Part of a small language model's weights.
Architecture: RMSNorm before each block, no biases in attention or MLP.
MLP neurons of a small language model. Each row is named by its layer, matrix (gate and up: input weights) and neuron, and shows model dimensions 192-383. Each number is 128 + 24 x the weight over its row's rms, rounded and kept within 0 to 255. Numbers have three digits each. A neuron's up and down rows have the sign that makes its largest values positive.
After each neuron's rows, "fires after" lists the tokens most often just before its 100 highest values on Wikipedia text that the model never trained on. A number after a token or word is its count.

L6.gate1408:120157126174133110153134086135101105169131119120139121114128115122105143127140158125150105168129135128110121125137091067147146110148179155122142126137126107139095130118132101138095135134130156112199122150102175110108105145132106147136130127095180104089093130148068107100131144126161124123100142124130195118111101134098116077142133134136150145090130148168131159119111137165145132119128126134158123120166146155100138129126167119085092090121116104130158140112124160145165124130136106137147151154096148055123099174099093130080138105170149111140121173147093100143118127103149087106
L6.up1408:115158110150134132149100125144157124098101122173170140127117106136128120105138096135137103136144117108168152132143105110100145163161115158129124164102119131116137120118093108136151113129119111113132128154157128168105098125130119109114153138111146164087127156149125118124154114161128089095135134137138140124139123177087146121137149169122083129115085156161104137130111171107183135141153114105098115148149153139129124137126120128157059093131162155172136103151120167147120118150137078141112155163158158110121164132117104126100110115138138096141147101106176077167090143102143110126
fires after: "\n" 71, " |" 15, "|" 7

L6.gate1865:158132125123104151182132155114116118173114158136137117120116173143134139126113119101152138164128116115155131148137148062085118119116138086131107124098099114140111120146126137144106161090158101128135125108105126146139146098134161130138081094119115126119141113104126145140091118181139116134123129107123139111144142081123114109118169090109120107107087144092118172157147122135135114110124141134149113167131094168141134113159124133120098168185141125184137127122157141099109141094122115121146118130122179141118150129125147152149132115123129092120118132166116117159122139111133183125
L6.up1865:093112118113077168138200135115113122145102102085131129117137167121132115116115122108126134134181133173112128147096089122097165121128134102123158122134091148148104110143100132176155138090151117122139138115098109087132132127133133118105145114140087103125168139136125153111111120175135105169121137155122171126155121135135113122157160096084118126138158155135097116117098122087149124104134115112138129182167140140135123116129140107140128184120157156087118108108153149125156159109109128122145110097144154124138139115116122148145125068124119107105149118117086146104162114128141157148
fires after: " |" 50, " " 11, "1" 6

L3.gate821:119124091143123116114161108126123114105144151073156113115123132138120111121112122110083138105141108085077103117120080116130147153104132124120146127139141108099091112150111184161209104134139160156132143153138108126119150142137115134141138083160140142103160135155108151128150149125110172115113123149177145135158123093128139111142081123090038137154141166149099154128109152109146109141157125145110117109147106156185126139117123108134088182128112142107170119145107155124128133164153109097167132128130126134134158098141145125118139147104126133096135113101144144110147131103138133150
L3.up821:104132131131127159114102152089140155159168156114072132119151110149124160123132155115106117135099127128114153105158129121122151139173100118119158099079097105145121160110138131103146149110119118146122114108118152158103099139120080108129118058142137144160133060176137130157119120162136127153110096144133142143125141102205143141153112183145091143143056102129121125154127120103099169129128115146075108150129094105109124111070076122127135131079146142107149132107114107109124125109159147084138083183176129118113159156126156124136125133105084114159162088111077147120132121122095125122
fires after: "9" 61, "di" 5, " the" 4

L3.gate1491:102096089128095141160185111072143080096139109134135140103137164097126157093130147123167132125155121136109153120097152139107157130103162154154159145139142140177137129119171122135159102151119094113139080115135136126153151134138121102113124149117098115152146124090096124151153140139148161119157102146111182114144128137127109141110108126120100133133177156138124096135139141122135093145113030104115164146135129113110105136134106117103112142147129090111091088143124101118149127144126115119180131155136096146109154119135137102107153186092082153133122140128125147135123135136137117101
L3.up1491:153147136121109140140148136122153122098138128116141133128111161117127133095139138173146154117132143157092153123110173168088111081102121113172185107109121106131118144100120147127133148163148098156165146138128174072115128148145136138105129106111157116149172107121134145111172134083114097129124109161146139137105122130101130148091133119100110119106155144130147102127118167153151119103132131161127100094105110102120129116098112105116137137099096117155123115121122130149116100087146081128124175155107127183098146103146120133148141122140150121134131146120128112116115126130115131098
fires after: "1" 21, "0" 19, "\n" 19, " |" 9, "4" 5, "2" 5

L6.gate784:090128111141142068091121095167107143122109134106139137107104086118133127122182128135115110135117127117141093112132115133096134139099129159070154171179134102164116156079094174089172147159132130130120159151133102098090140128151143138131117098145117139145102148133145170143130135097109121134121120110110160120170121103103143138124115142128163128168112080120135152137144124119133122112090150070112161115149102125134136088150137120118158121153173115098117114120135141179149132163100172129128138131107139158126115141146101174123125100144104161117132069115136114165085134150102181150
L6.up784:121092097142161116174113084116151135122110144116131140113128111134138156108140117129117077126110148079137087106122130105096153108118141130124124181198107096154137139124136144133146102121129133129073136129126142146100121113154143127103116130143111121149073155141142163144153172086098157108072102118132112139174146120131129128117112142162116119136137069068146112103141101110132106096094150163121128103126116144115110101136103144130178087129147118155111130151120160203176110143116152118141145132163116125113071148150113155172128106122143131180147135113151128131136125147140174126
fires after: " " 62, " in" 6, " |" 6, "." 4

L3.gate528:146145135119136125109156148102175124135118103122125109094137130146145125111142127131127134131107124134168155168139139107123154154130085105077113135106165169171134095118175148112118107139154130150126138149115139146111148067152157132126146147105116107139145147105111131134046082108131132138115150091091151128140112162121140148173137126138152115112143136146091138115087133174092104093139136095146102164145131104115131119136116136131156149096099141169089139137130131164081141114124136174117113116125152117172157154120168144084129120086102132110121105118105167133122092152156139113
L3.up528:103143143044114126122121175100149134156113149126144136110144063095122116128115098153144155144122129151160146153102107149144121085130124105093133131111134159163130149131125128138137088124115143106159103149116132130120142110124144135114131147101097183106117184124138089162126097131183120093072141146141100114118122119191144099142144107151141126135133098109113112111113128157153135126144152139142114134165144147128105096129208121156101167159114204108150135127180144094135129104135129151165085129180148139136132126150121108116089112115085153108140144134127097111096097154122124130
fires after: "\n" 29, " is" 15, "," 12, " a" 5, " an" 5, "2" 4

L3.gate1835:113173159127124120156118089133196128107159135141167137107137139110144173111168119139119161189130120136093105091136080161135158138105140136169148159081039142115138113118072139121081105115111090132142074112134108116151133125080142129097131120189113153120149150154108167132178124123155078108130106137145137134150137161157102111120125140136109120093106136154142145118158115143150118119122077155132120123118125152116097108161118142098128142124134124135163112150133157161138118137127159153153096160149155128146091130121186126128133132144094171150121119092083119133111109124088129127
L3.up1835:121120111167143131123113113151162121180114143127135137114145119115114155122139092123084118064135093133182117132148142075123135093105152168117111119114121084134124121137122169110093162127119126122118137120074119112128118116152149122098128134137157155094142097108124180108149145111126093170126137130140121061152116116122091129144145105145101117097098108136147081112157102134123180151133089130107100204151127176183110115128143104121142089144097122175128114115069186172126125139091105177127151117094119106115092131150105119151162100118129108116124104126122161114110172168132117132
fires after: "0" 20, "1" 12, "7" 10, "5" 9, "6" 8, "8" 6

L3.gate1297:124136147146129089106109176113164133143130147153137117140091129123123107105113170176121111166124123128165161139122153141138106141117173146142122113127124153153108121129113180098140143132166123127073110148100139115138150165100124101058109124153088123160123115145122162154136155110162105124096158134144159129105115152118114076122157140146131102114151066154101110146145087141141105123098104130137108101144075169121132185124134200114097125082126133117113131093125131107104129111116104088126108103053088127110161125109124134103133099139132139121153116134147120136122124136140152096
L3.up1297:125124090147126144157156172159105131098123109139156133162141127151158119121136146133138158129081133141122122108118155142103107115112123130139156145132140182165109152134140120167113144125116130128188142085157147096083137099106153168143106118123090119094094107181133126126125081109141127116111125111104145112145134123092104147159144161146145141080140112167118156142129117128123100107150103098130153110123111097178094112137140129115135114090174148132117107153160122166078151113123078122153160163123120138139157175165149152120079148133107109162096135130120092085139102110134137179
fires after: " the" 25, " his" 21, " The" 7, "e" 6, " their" 5

L6.gate930:125123120154164138112124162112082150127116115103129128149116134090174139127128145134100154081148124129145151126142110124127130148109155152137117097137100129151135096121114118160066131102114125144160142107111113165113178147134098131115115140110106095141131137146147104134093118166100079096143126117135151097130137124130097154104143171169144119118124134108104161186122133133129166167144131129151155153142150091148140093135154135119123184188122127114159110160107099131116183097072142074095115156121149105153146115161140130100157071128123173122119136153130131176144108106130101146
L6.up930:154097111121152149146130119127119176108114173116085150111133143107161119135079086151130128144161150154125139099113144139105114093153131124148156118161114113127094153141135130130131162122178134132103133158108129067151127124119122091154120106172164125104159115131159141113108137081120130144101127154089157094108119106120124161166148098119123122089132094135143119104106128122114112145110113148144137113151097070146099128116129091084098151159150132131162023136180134149132110141155117130131131142149093169120123112104127160145134126152158127166122154128166167135154148119072134121
fires after: "0" 14, "6" 10, "2" 10, "5" 10, "7" 9

L3.gate1030:106186147119154122160141125122129138102151119134151108111130072127138120176123173160132134127133131126115103140135135156120074106117156125124099134178151085108109080127146148123139120123131133124085134154126104114088119114119128092156141129166122156099092107137101142142170146089113145093075146095102084136113157158125144147107108130127172141201156154143088114118110164133147094138129158143102093117124084108134151150129096135086156133138126097129128125097096096128170103145099116074132124127111124102147122143127129080141107148154117133137117154134118151139098112108171163162
L3.up1030:135152127125092086103138128131141109159129160134115183114159072140126100124134134155161152148141122107106149152144174139135111116096170068138140105153132125110106109112124135128108117155111144152146086162138160115092137126110129128161121166131143082139158132151141119135132143124113149120156125124128121150175166149146143141100161110157107139129155123098147113122182170124139110140122159154178167149126131078148111137131092142082126154128132073095090126116126121116155162140100110129151083122097083126123123111112128128098102175159157132130132178126128094109078124130173129168
fires after: " |" 28, "-" 13, " No" 8, " Los" 5

L3.gate211:094126142114126155144153155117192071118102131142152146162123113113127101141123135141138094158147105119143104154144115121143156115131152156106138111151156124146147140165078175129113105122178155111131157147153157136131123105150156144122116119123151135147122138137131096147110140160125177155131118135118149115104108184175132135118139104093091143125186153113098093136139126136141132156097135098168131134176109131123102124157092144118148162138130141146165100110101192164145153099143147123119137152158103152104103135094124133105154128119179149141097134115157142185115106163154112155
L3.up211:109119118157121169150138091095137142127117144107133160106169082143127126102116148101169100108121140145145150115134143118110129109148127156136114144160167123163108103152187119097160125132114105115109152158199120132149138093151096129098087183127141122163135121139087109136154120133135133167094128099099118107153141141130113123117109136111102140142170158105080099138122168150150140155113105097096153094114117097123146129085106119152156089158123168093162144091127131144119152110145152129151137129080100138100118119127106129074121144083112101076125101117106162142123082143121141119
fires after: "\n" 47, "5" 4

L6.gate607:105140112135101159170122114071078119086126114171148133087145135079169151105130125139096122165159151073142152178115109112114140060130097106119129105119102055081139157083164136127152157135129090152100122118151146088166128151131143178115140072162132124147101115117131098091130155104162154129143164114120150118138117174097152158125094145153106122167121107125082132132098062086096125122139132129112162130095140129114155106134103099130102087154124065135137116159123165115106129137098190111099129141136147143093185143137081122113125188104105107123120155069121120138129120121146094164
L6.up607:077152162087103117121132094097148116116133101140119084173142164073096113140173095111135134154115105103113136140076153115107098099127144114150129121095173125123100115122130138139120156130175148066151126158125159072167152168126135132102120101142113077138128126106132123112102130109153103115145122148155154103131146122138147153089085087106122089113087112133124152086078090155143108154109123165126128115092143133113156108156108137132126142118111126131100154163108115124112123103125096110138129153122155130110113153153112115111127122146133116124133142126072143109178167147090125153
fires after: "1" 41, "9" 40, "8" 6

L6.gate1494:134127126152118122130110145153158130110092128141111098130068105162152109112159113135094115111092129120164168159122124141137146101125130081148120135090110089136143110142113112154115147127149155167109059120147156132129113118120104166162164181129141150150124129128091178180102125130088100147128123128178149143140167117160153155117103155127087103105152130088150153080127153107137107100142105083107114103103105145134099199099115137108144123129124168100103138155149143165137130121082157127150167140095167147136125128099120123123087136073147136063117143107151176101112152148136114144
L6.up1494:118098140143133093125111151096090164126124118094156155155117152147111138099141100160074134154101135140129147153127069112129114121148141125133104138118136123105113118161126135122127103148142117131104108129172105063169104117134101149159141161115090094112105116161138194123101125163161134085118124092100184149121106084142147083149147124126171074163153175163142162129171119167136110090143115098117150106090119139108160123101107134132142092123133141136166089099145106162108115119125115120110128180099114094113116094114170103160068133114132123183109151128104125137109116170157137084
fires after: " |" 67, " " 6, "|" 4, " the" 4

L6.gate1890:115132104122101160132117120131106139127155178113128118166144118117136179149139138145139136099143105099149121100112096137122139128100138133098141140163113114119097140123109158125122133136113114160139164147100162107067126119124147125125106139132123109130157126107166177135097132108108124150146125131136119071109128121093133143117157133154141129106172130089109146138163135165155150154122171162173117118152091090114138110097087131145132140104118121073119169128148111165090138123132176140108154133116121135152109127105119133104110117129068151120137133123111172107107095147122111124
L6.up1890:143160148150106116138102144171126097145134105179118152150121089117147122170125103114110099121151110125144086129121137110122120086131107140161146162148148127179132156127145111147121107152176117171163147153160095155109119155155142160134121106128118146130123137159082128088129159190113126104142122095122120128131141148154115121110116088164110055124116117094109109178159126093139143104117137170105104133129146143121139136115118178152127109122145138161125135135104128139128116110140123118101146142109170128153120106107119101129109151133123148099149131133120152112176103152203086114
fires after: "1" 19, "5" 19, "0" 15, " " 13, "7" 7, "3" 5

L6.gate1546:151093153113127102153133137136146141129181107124176135090145147150129085145157088105152119168087142079091081151105160122099115101093184132101121092134114104131094125119101106119119150126115173160146135123144140150120120169132110119156121120104142107117130174110100144174172155132109140148156162182160094104131148117119146124115136163083112120112127111142109130136136137143131115162111109113110176170169123161161148096161130171139131148135120111078094119108085078142116117130140070140107127115128126135112161140155160147107146104133141108154127126100150191119101089151133128065
L6.up1546:128141149074129153096155112123138080132110118106115134140118134164132129147153165079129094095132126160087108158093148153166129127091120104119151114131142145150082145082108137144084149086173153162095136120108149159147106096120158107150162111162120138081103142141122148201130129111141181119109131133153116145141162129132109132120111137113146107055137158098115159096104139130128171113105123115118159023141122127107141116132128128123133151165146153131150126108070117111116171079153108147164152132117120139120118171154153118110138140173119148113102092177132141106144106110123116145
fires after: "1" 23, " the" 15, "-" 11, " The" 7, "2" 5, " " 4

L3.gate1318:175140125144149102128122123077127129152118119136132126121148113149110126087165152178076166132109109162151114105150112119124136173113151178145108128090100119109134133128090174118108138130131142129165128098127105121155105106137138166125134120129084131137196110132149153118147129109111142123090103166116161165135134129144129100140106147125178110129106119152086135089047142126132147069123127151109136186131113149132110114066109147142169074103102128124124137134090158127129125117131097170123139134148109101100139092119105153134137128136145113142171184113090140146137130097108152124
L3.up1318:123127140121126136106091134112150124111126136148159172129094138100176125105137108123142173149175125074121124158099095122117165083139166142108066130108110095121139130130189126133105105164147117139124134087144091133132100065129153120129140094103150118132138146110145179123099128181115136093086138115146116124141133138134136149124118131087121126130159108090141130173157115131107127105146097093189121121121107130123119145170136114151132137143106125118136173134122116130155151119149138122112136182128146127130118145187139115179125124106098171118126121131129159123103113154118099167
fires after: "0" 19, "8" 17, "6" 8, "5" 8, "1" 8

L6.gate799:138118130129095137076128180100094133134161117130118142164121106134135140101140105148140121156131157129155114154111168131178122152123168133146128148145123129126132137107149134105113167124144143138130124090156104150191102091113098127140132121130079140149155131126129100139129113086142119128145132160100136115139103120146112119136141132134131046146141097127110124076093107124099126146130140117109115096123181145107110081179096162176072131163159117093109105133106173120091103091101155151131136171110175142141130122178115092127122138136120118104139114135190131114106099117119137127
L6.up799:147141176152109138138137150144113109137136096166149112158097160150129072122123123115108136169097118117142128097127142111134163181121092154163152114144092132089100166094123140160120101096121135143087130192137133135107127125120068140103083098096131131101103124153090135097110118158103134097167124134137122164119138163098121123152155128117114116135147127090137089157118103126119111142091100115149100150113130141135098145101106149162149113113146100154162124086171144128067125139144134131158187148136183124146143118133127104119136138137113094149135162137132084147094096165171115165
fires after: " the" 49, "The" 8, " The" 7

L6.gate1231:134138171162110099143143138143081148121113168097102132128107061139139141096151146129188130140126104134104108114123133139107130127110148174127119123153147173131118167080127129121148102091152124094171145125122127123107083135173099140135108127130127141117133140130130123120116114160110162108116115120165117098117114081108136096098066123111164070102134122120113140146127160124117119127140153139097133096141132143131111108101133158087120118137127142128166141131122130142115132115115140137136111172088102126176122110106099121120153128146112127126090147116130112125155144096149115108
L6.up1231:118139126144145123096094150098138128127072092129104130120113076095146132096121163084150108114113111096124105151128170148112138101099101128154114160113107148152100124111162119159076123137122091135142107104108150133122104153153118142120091142144119123115105127097131112121139142165118138132121144099123144152133115111115122094131121151131069152119135104109156137137157101165161133077153151124090109144091144192095093116133129110091136141210108117131118138130135118137127159135120111149167121157133145155093122137128150143127165150123124114092129121117121167088132120130153149180
fires after: "1" 31, "0" 14, "9" 13, "2" 12, "7" 9, "6" 6

L6.gate114:115096142127147144139158094116149149106142113135095102137136133103119174145154152111115111154102160158130156117121154163140136130114156144163095135119122081134131118096154153108165148145106138154151136121172178134109115132140079110133161161142131099058147148169098192136111169119138103142146144144099134130108087124076124139105111122126167116140083165105086086079128092160138132119100071156119147141083096147113146116110102103119139169119149149094141153135137139099096145150142157162118132136131097105136106152088091146141175071144095146122159115127087138117104121117151118166
L6.up114:124134121122174111130111105110169171154144110129147126087160111113132147138106090072146177157123156103101115110142151086117148124079125132158120112101121132143155124129090117130121141164128145131082118150127113109079126111116147119172184132132079145125119153116110120090115125173167113106106146104133106104110148130071130120141120151137173137110147120144143142092139137141144104090139148184160129154166150124182135155126162117105119092138097178113100103149134164106118138173129124151177158128190140110136110171150141131091145145133134133088151146117114119148089129178156115146
fires after: "\n" 30, "|---|" 13, " " 11, "|---|---|" 10, "|" 7

L3.gate1685:089142103137121111089134129104128150129121094102126183097122106142128138124179149143104125153093081107115134115125108136090100110136144121108168113106129158139128152080116141122113133159123094100102144143077107131133159093162130167166086108126148110139114101137166115095144132149152119117084141140147138087153175133108161130158135160144113129125113113097136145153142099099137164160104119140121116142179133116141133113132114149163170165133165175160136112112121119159126137136148114139123159119146111146117112172108149113152116095164141103039156125114130137153131179142185108143
L3.up1685:069154138140157154108123134154123094128148126131121109151097134146109145142125123120154119168112139136143099106144166113150138091169110112119139131142152122129136106165119113116145124091113094166137127143085103155145166103143128131125121126125143146157134138139136111154126195129125120128141145123095132113131119128125164154127056118078101105116114119092134141201164086142106152164120152085185140134114148140110135139098112148095159137131158089159115127068145107144117120124146131117155136099097109150130129090126157136129114116115142149126123109089122148133118124146129118180
fires after: "0" 16, "9" 15, "5" 10, "7" 9, "6" 9, "2" 9

L6.gate837:126128119116087109142117170135136116130161110096121121103117168128081128151146121157147147140132157131122142128125134114143153134118140119142106173116110141155117130158166091166145141095142124165146105130128112121096066112154139095133101115126168146119108118165111143143146118131097139090114161128094147123123130124157127094099115133118086120139125173128141109102143145115127156135113194158113152160101124134084171160134133172142152110126131092132157135128121177126122157104142094125147103147106089116128141173103125133165168134106164146140121125103140130110123108128143130117
L6.up837:118127132116126143140152149120104139110146100116116123114141122127081094119140119096080114150167138130124128123077094087123140128140144121117129174154160137141113147185148149115144098162086116132113156131150089104074085147161117149115133084115153158103113119115155136099120159119117112163102099112146134144158120136158076121154126111099076122127121177106157147140162116112112113115138174111135149146090129162110124130118116144157105116155161104078118103127116098140107126164097089156157133103155112112107128146149145145121134164147141147131140109160140132098119128126121157141
fires after: " |" 39, " the" 20, " top" 4

L6.gate907:135132132138140084099117106170123133131087146156144110092089151112153093094114178139130128181134113090135112132175102140119143136116126116095110103178127127112123119129148076146134139116163104160138119170111124133146149104113132128168134140156143134139172172083139105139100128100111160168113161103163130128137098136102107145093135113113155122085135118117112145109111116135136141128102173143141101121122137139154141179118140104113147121116139123126097147096106111141133116138111120140105104188129093137109137137145148139096156124127117094138123167151131132162104116123148128184
L6.up907:192099108121151125096151105131078114125138108123144086112110120113132135135173115116128118131125148083093134135135141147107151121143165127121190149140109142089140110087121163114162129119164133138160125133146162092141144147105118155124083138128122113161106143145170136145139102135091141107144167146107131156110151095141127095079169110127154113105140120086154105112135144139151130137117128122136111113130102115161117124135115123129088102104126127116117131184115102152109119136126135137120098168130112117131118189127108138136152130122104098135156138168104113120121141152091098142
fires after: " |" 40, ";" 12, ":" 8, " " 5, "|" 4, "-" 4

L3.gate21:111140110155175114119120152160128123147135142114134121153148100125122108097119151142111150114131156102160120121116097134122158122127165083135113161164061131166093124131136087155135096157139132138115124142115091078129149128134103098125141143147126149104113129151138142106087130150139121131141155141133162102168123127114162149095167145150082136140105154107160163096141116109105126146114198105116142128149127139131121074081090194094154109086115105129134121138118134113124104124163106161163163108083156160168111152160080141127144165120133123149100133125090077106142101130132071173
L3.up21:072119115124167120141124119105125134131099134136133159139163144181111179142146111093111144148141132111103134152114127131118104120139096114134145119126099140137170115107117103144146139139125128166105118118123102156120116138140147115118134139189127118147128125152105134077105114079102109127098166141089151100123138080132144104118129128169123135133091121117122120141169161098148163093112159118135132123148139142131198112159103150089116104148181111087136144164079105112121109116111129109145152124109156149102084123154127122129142125146136139138104121106114129086114161104075156111
fires after: " (" 36, " Di" 7, "act" 6, "ch" 6, " Mon" 4, " D" 4

L3.gate841:087158154134126127136135130098123095077130174139167120139126111150140139156114148121168104152128108141130094091164140113136141139107126113197068137116125113137154086125131116146041132143099146185120109159170145152101083111125149128109107143124126146096116127119166149109111124103119135100181140145134149121104168135101122092094093125099137131117144108118105163123105103107158103119099107124156062118087104129149090126108119092133134116137102098098135117157124121150122131156135123168128104136127151096106139145142133111138124100077124121157095119152138146101134153081114113139
L3.up841:147100130134115175155113154154148190131136123086136144118121163117140137114133139145144086144141161139114166132138129125167116151119095111092194155134126092118116149131143139163137143138145137155117128114102114094117115201110133133166084163118108153121145137119144119134153098141116116096092126125142098104156142113090149099145117152107091119139141121136101143156125114140084145179125157134121156127130102144085082126137143146142107092138147106137130127119167099107117126146165094175112150109133128074110123091108168146145125108115116145169145102174119169159085170090094129115
fires after: "4" 19, "3" 13, "2" 13, " B" 11, "5" 10

L3.gate1309:098141113141168146115133132132104143123135128117096135152171118124123137119125130144140109132091090096105121174122187135066148156070129131112132170114105142146112111146135144117124190137159152130097122091155179098140155132067137103126117190136045158129165109119167100122099150134126129107147115099112123121092105139144167093145117126116144121154115134152076113094128105124162136135104136128089108103103107112115140146160128193123078144132100143106114101097121082084132159087096116136160131085109142094085089173132102126115172125159125138166111132125142154122115149149136118155
L3.up1309:103109141132162126179121107166107113120116130157116165121144117125092157106143133140139133117177129119113117145093117119166146129100157121168104098131132162114113150129112138156104110122127143155143120119177104132137177139132123071088162134090116146181091133123146128121138128064107118114127133108131173156148120136063148122104135123109156152126154073136164101111126119116101099110114162161123136111128154161119116151153149121127113136065133121122145102116147148126127120140145040133146150140103126126157132119107084105106085175127129133136142130152112134129129169133122126114
fires after: "1" 33, " La" 8, " U" 6, " Le" 4, " Do" 4

L6.gate265:153158111128107134103137158137155150091144106132156146136115105071153104109156123112149109097105081129134115128167077163104115151156129102117113121161109099125120090127122073106099121123157142072106104123140134115109085132103098141080123128156119135131134118129136145108154113123132125111119141094101128114166125081118110150113121113189089114119120140115084160104079130138113101150122147134095152171107145149190134139132119127139155125106118067175130088140126122150102173164109118161115137145103143116093105144131101163124112141143119108116115122176124101179094112111121094121
L6.up265:156113112133126118128159150170162136114095170097126148159160150167151125066121104134121177143117155087107135104124110135105141140133136118117115114116102121141163146126101141178160091096175135147108083145119114121117154125100147120129111107138147085090109127092099099131123135113084125104116094094143175111168126100142152152152133064135111163135134117120143154146107106115130161141135143096118133147127131133157155149122134157119169132115176083143090130172120151109077136122163152144181119138063095106150124164128084145095127119081119090135127101130126145165070150101131103098
fires after: "9" 32, "8" 12, " D" 9, " Di" 7, "D" 5, " Mad" 5

L3.gate1540:089123124100148102159118122113117101116128114118145159138116098106167154134106143173117152186110112139154127071130151117132133156119120125125146155113133119120144131122120146112148132078130179086121101158118161138159126095138114134102118169153124152099122117143174135133147138180109125103153079136112115158114154129109143122136134121146165134102164152103144176195122139149141137105119111179159106146153123156143132147133086138126137120132132100121118130103084153137122136121137123113113122133113141153103144151155127122148095064159058095136176143100116143098137109132108122127
L3.up1540:132152166127106121175116094092125131137163149103156135134135097177124158136096109113126112150087142163121107125139083135143186154147159139139160177136081096128192142095123146098138107086134126141100078121091162130112127103153125165087161155084133171150119148107165115095148101153106141091128134096136089094102185125125126141147162134133136116115151157111079147131111156131118135108122094155090135142119154130122120144124137133138105108115114176104149161157130149061129164140147140107121100144116107157114103135134111131135110160123134121127148148107139109137138088107089157152
fires after: "0" 14, "2" 11, "|---|" 11, "|---|---|" 10, "|" 7, "6" 7

L3.gate1098:124128146130143131144145134138120129142110142149144077155109094161126095147174134170129126165115130137088096114125176138083156153141167125124149149115130139111116123111089147126109110149133103117143101144118122126123170112144158139148126127112119160081150135091140151138080110097147166138127120132107144106104107123138114124150124095143111118105123074098097161119131128100135140166097110107123116128130117117187093128155143103094103143126158174130106089147115120106187176120147117185130153142111100102094167129089123102132132135152166111107123139132110172135143122137159104148
L3.up1098:118124105113138100122162087198149099124161071141145150105111149093084133132084174138129157136129158111122092081102146109088181120114153154128130113117122155123111130116148138107138179176089127130146110130140147128139152141119144165111117121149096154110162104119119122138127115160119170163119171121116115089090134104082117147113145110128163136131153174092123089160089145159167161111163159094117114161130131110131098105133136123121113098092134152108127106153151124098084164122103117081158139101131139141071131131160128159149122093137128103153176137132131160107126123134152115130
fires after: "\n" 63

L3.gate892:129092161159136146122163168148157119113132101106101151152125102105138129101103121156158136140145164112123128160140107095130148132096121185106147142113157130134164123131125128159076114145147157135109123139151120187116120158130160083087150136117083188112159132119144170194117146109109099122128123089134147114159094171091121129155151121145171137120068142111118163136126153111135140118119121145116109141117142125131116124132137127130131137148125123131127124110131120147080123177126158110170143138094124104152175126136126116135158101159089122115114117092103140155127132136113146136
L3.up892:099104124125181131109148132127121113087088158112103118134148138114144099150128141129136087149166105110141105117122069125118112099134133132137106117131102126130104138141145116089167095120101145144161141166106098115066135161129116135113148125158128113126148175146115125126137114138120132148132097157139090136125183134134101104141149142163115118134112124137068159113151108124140074098097113158181086143128137190120114133110094096137116125129104147128098084111111117156128118101166082160160144124134145166138131170110135145122132190107119128138162129124108146111066158123126173092
fires after: " a" 28, " the" 16, " The" 8, " an" 4, " V" 4

L6.gate245:113146110147147121100080107114132134122124118143171115110137127127154103092122134118160172134107140117125138108108183112136127131127113160143135100131150132109178112123138129141119072119102106110123061152137155175140150111109114106131132137107155151119095165161121127113124116151101096162118107098121164107122114109108158121139119135116149119122100142083144135133152121115143140116107122153142109134118111133163125180102172110165078093133096170144131107101095168160101146145114107128163149144156139119160126137119127126170122100111115125127105137173113121113138149094134085137
L6.up245:114153119103130130160131110149085141116120139092115149112133125148092152157120156111091122110102160110150151102158120114143109150146179149162097156154118094134114102117117147143128156117095132127113139123136164136124139133115135145133111096144166117095128128107092122093137171091153140126163137146114116161125162121117103133154166115160125100161189154111106168156130136098118139139204128106153104098163148148125133120113111150166131129137142140135158089151137102136135128075155127166144085146114108141115118147141159165165119136106119133102153119100092142121106138163120136115
fires after: "|" 47, " |" 8, "\n" 4, "-" 4, " is" 4

L3.gate222:151132132162098169148103127178121138139161151182155105086124175110108116127109120173118127121113136159086148105165113138116139103134134171164140140116131143096124091163158117120147095142162151121132116107126146118107175138189108129163121119114125127132126118055153098148101140099142122173166135150083130123114099082138143117106113150111129138124066158112156137153097098137137128118144104140094116122140148144109129111113144129130091155138071112154132125113103145132164136149139143105150121121113154107057159120143149093126110101069110129121131131166142118135098115140145142083
L3.up222:147154164117079122118118133151172122085139138092099133123117130088163144097134151135099152118101127151109082129108103151161113144158108125103100082145116119160106153112150150151194109094125175161087173140100126092142126131128151089126121114079121135106159133128142131155104131090100165164129117143144152121124098140108117129114098164135126133084110114130089116104117128127095176158113119121127129109130120145170114104090117124122109136098111139147136099116139126124134129098156158118125147163134138102109122160156131156120138147170125128131141115162158131151111132158144122134
fires after: "0" 32, " of" 10, "5" 7, " many" 4

L3.gate1132:147131126083149137132137136068123196130172129127144147093117100113197111114134119167141152140129141147155126150129116155134096121157138135130163176132142107105157089138094181106067126095078155159100136167106136156129151148111129093108147119159150135093134102131106118087141152122101143112117196116107120145103097085160114128091134095100122124156124114137119163105082105099129143172107116125127125120135129080129136156141088143112109129119149115095136136149154121113128109123105122149114127141113086139077150129121113110127111126129130123135134090113118121107136142135159107156
L3.up1132:111112116114145113138161132136146135140152129084117129091106147117174085125121098154118110116112113152140115155148166149118125095119133122149137136123118111139138154110112160108125127114056145152130107126096133114133126142150110111147129124084140158102074101127117113119133137110154117132124143101115161136110167103126093138123113068129143141137128111115110181133157084147133134180122103130096148105147178124122144129149109152124112138168109099111119118151179143139093115135120102153137130183113107112119104112078140124120085142137141130134136145131105149124123134108160164143
fires after: "9" 19, "2" 18, "0" 14, "1" 14, "7" 6, "8" 4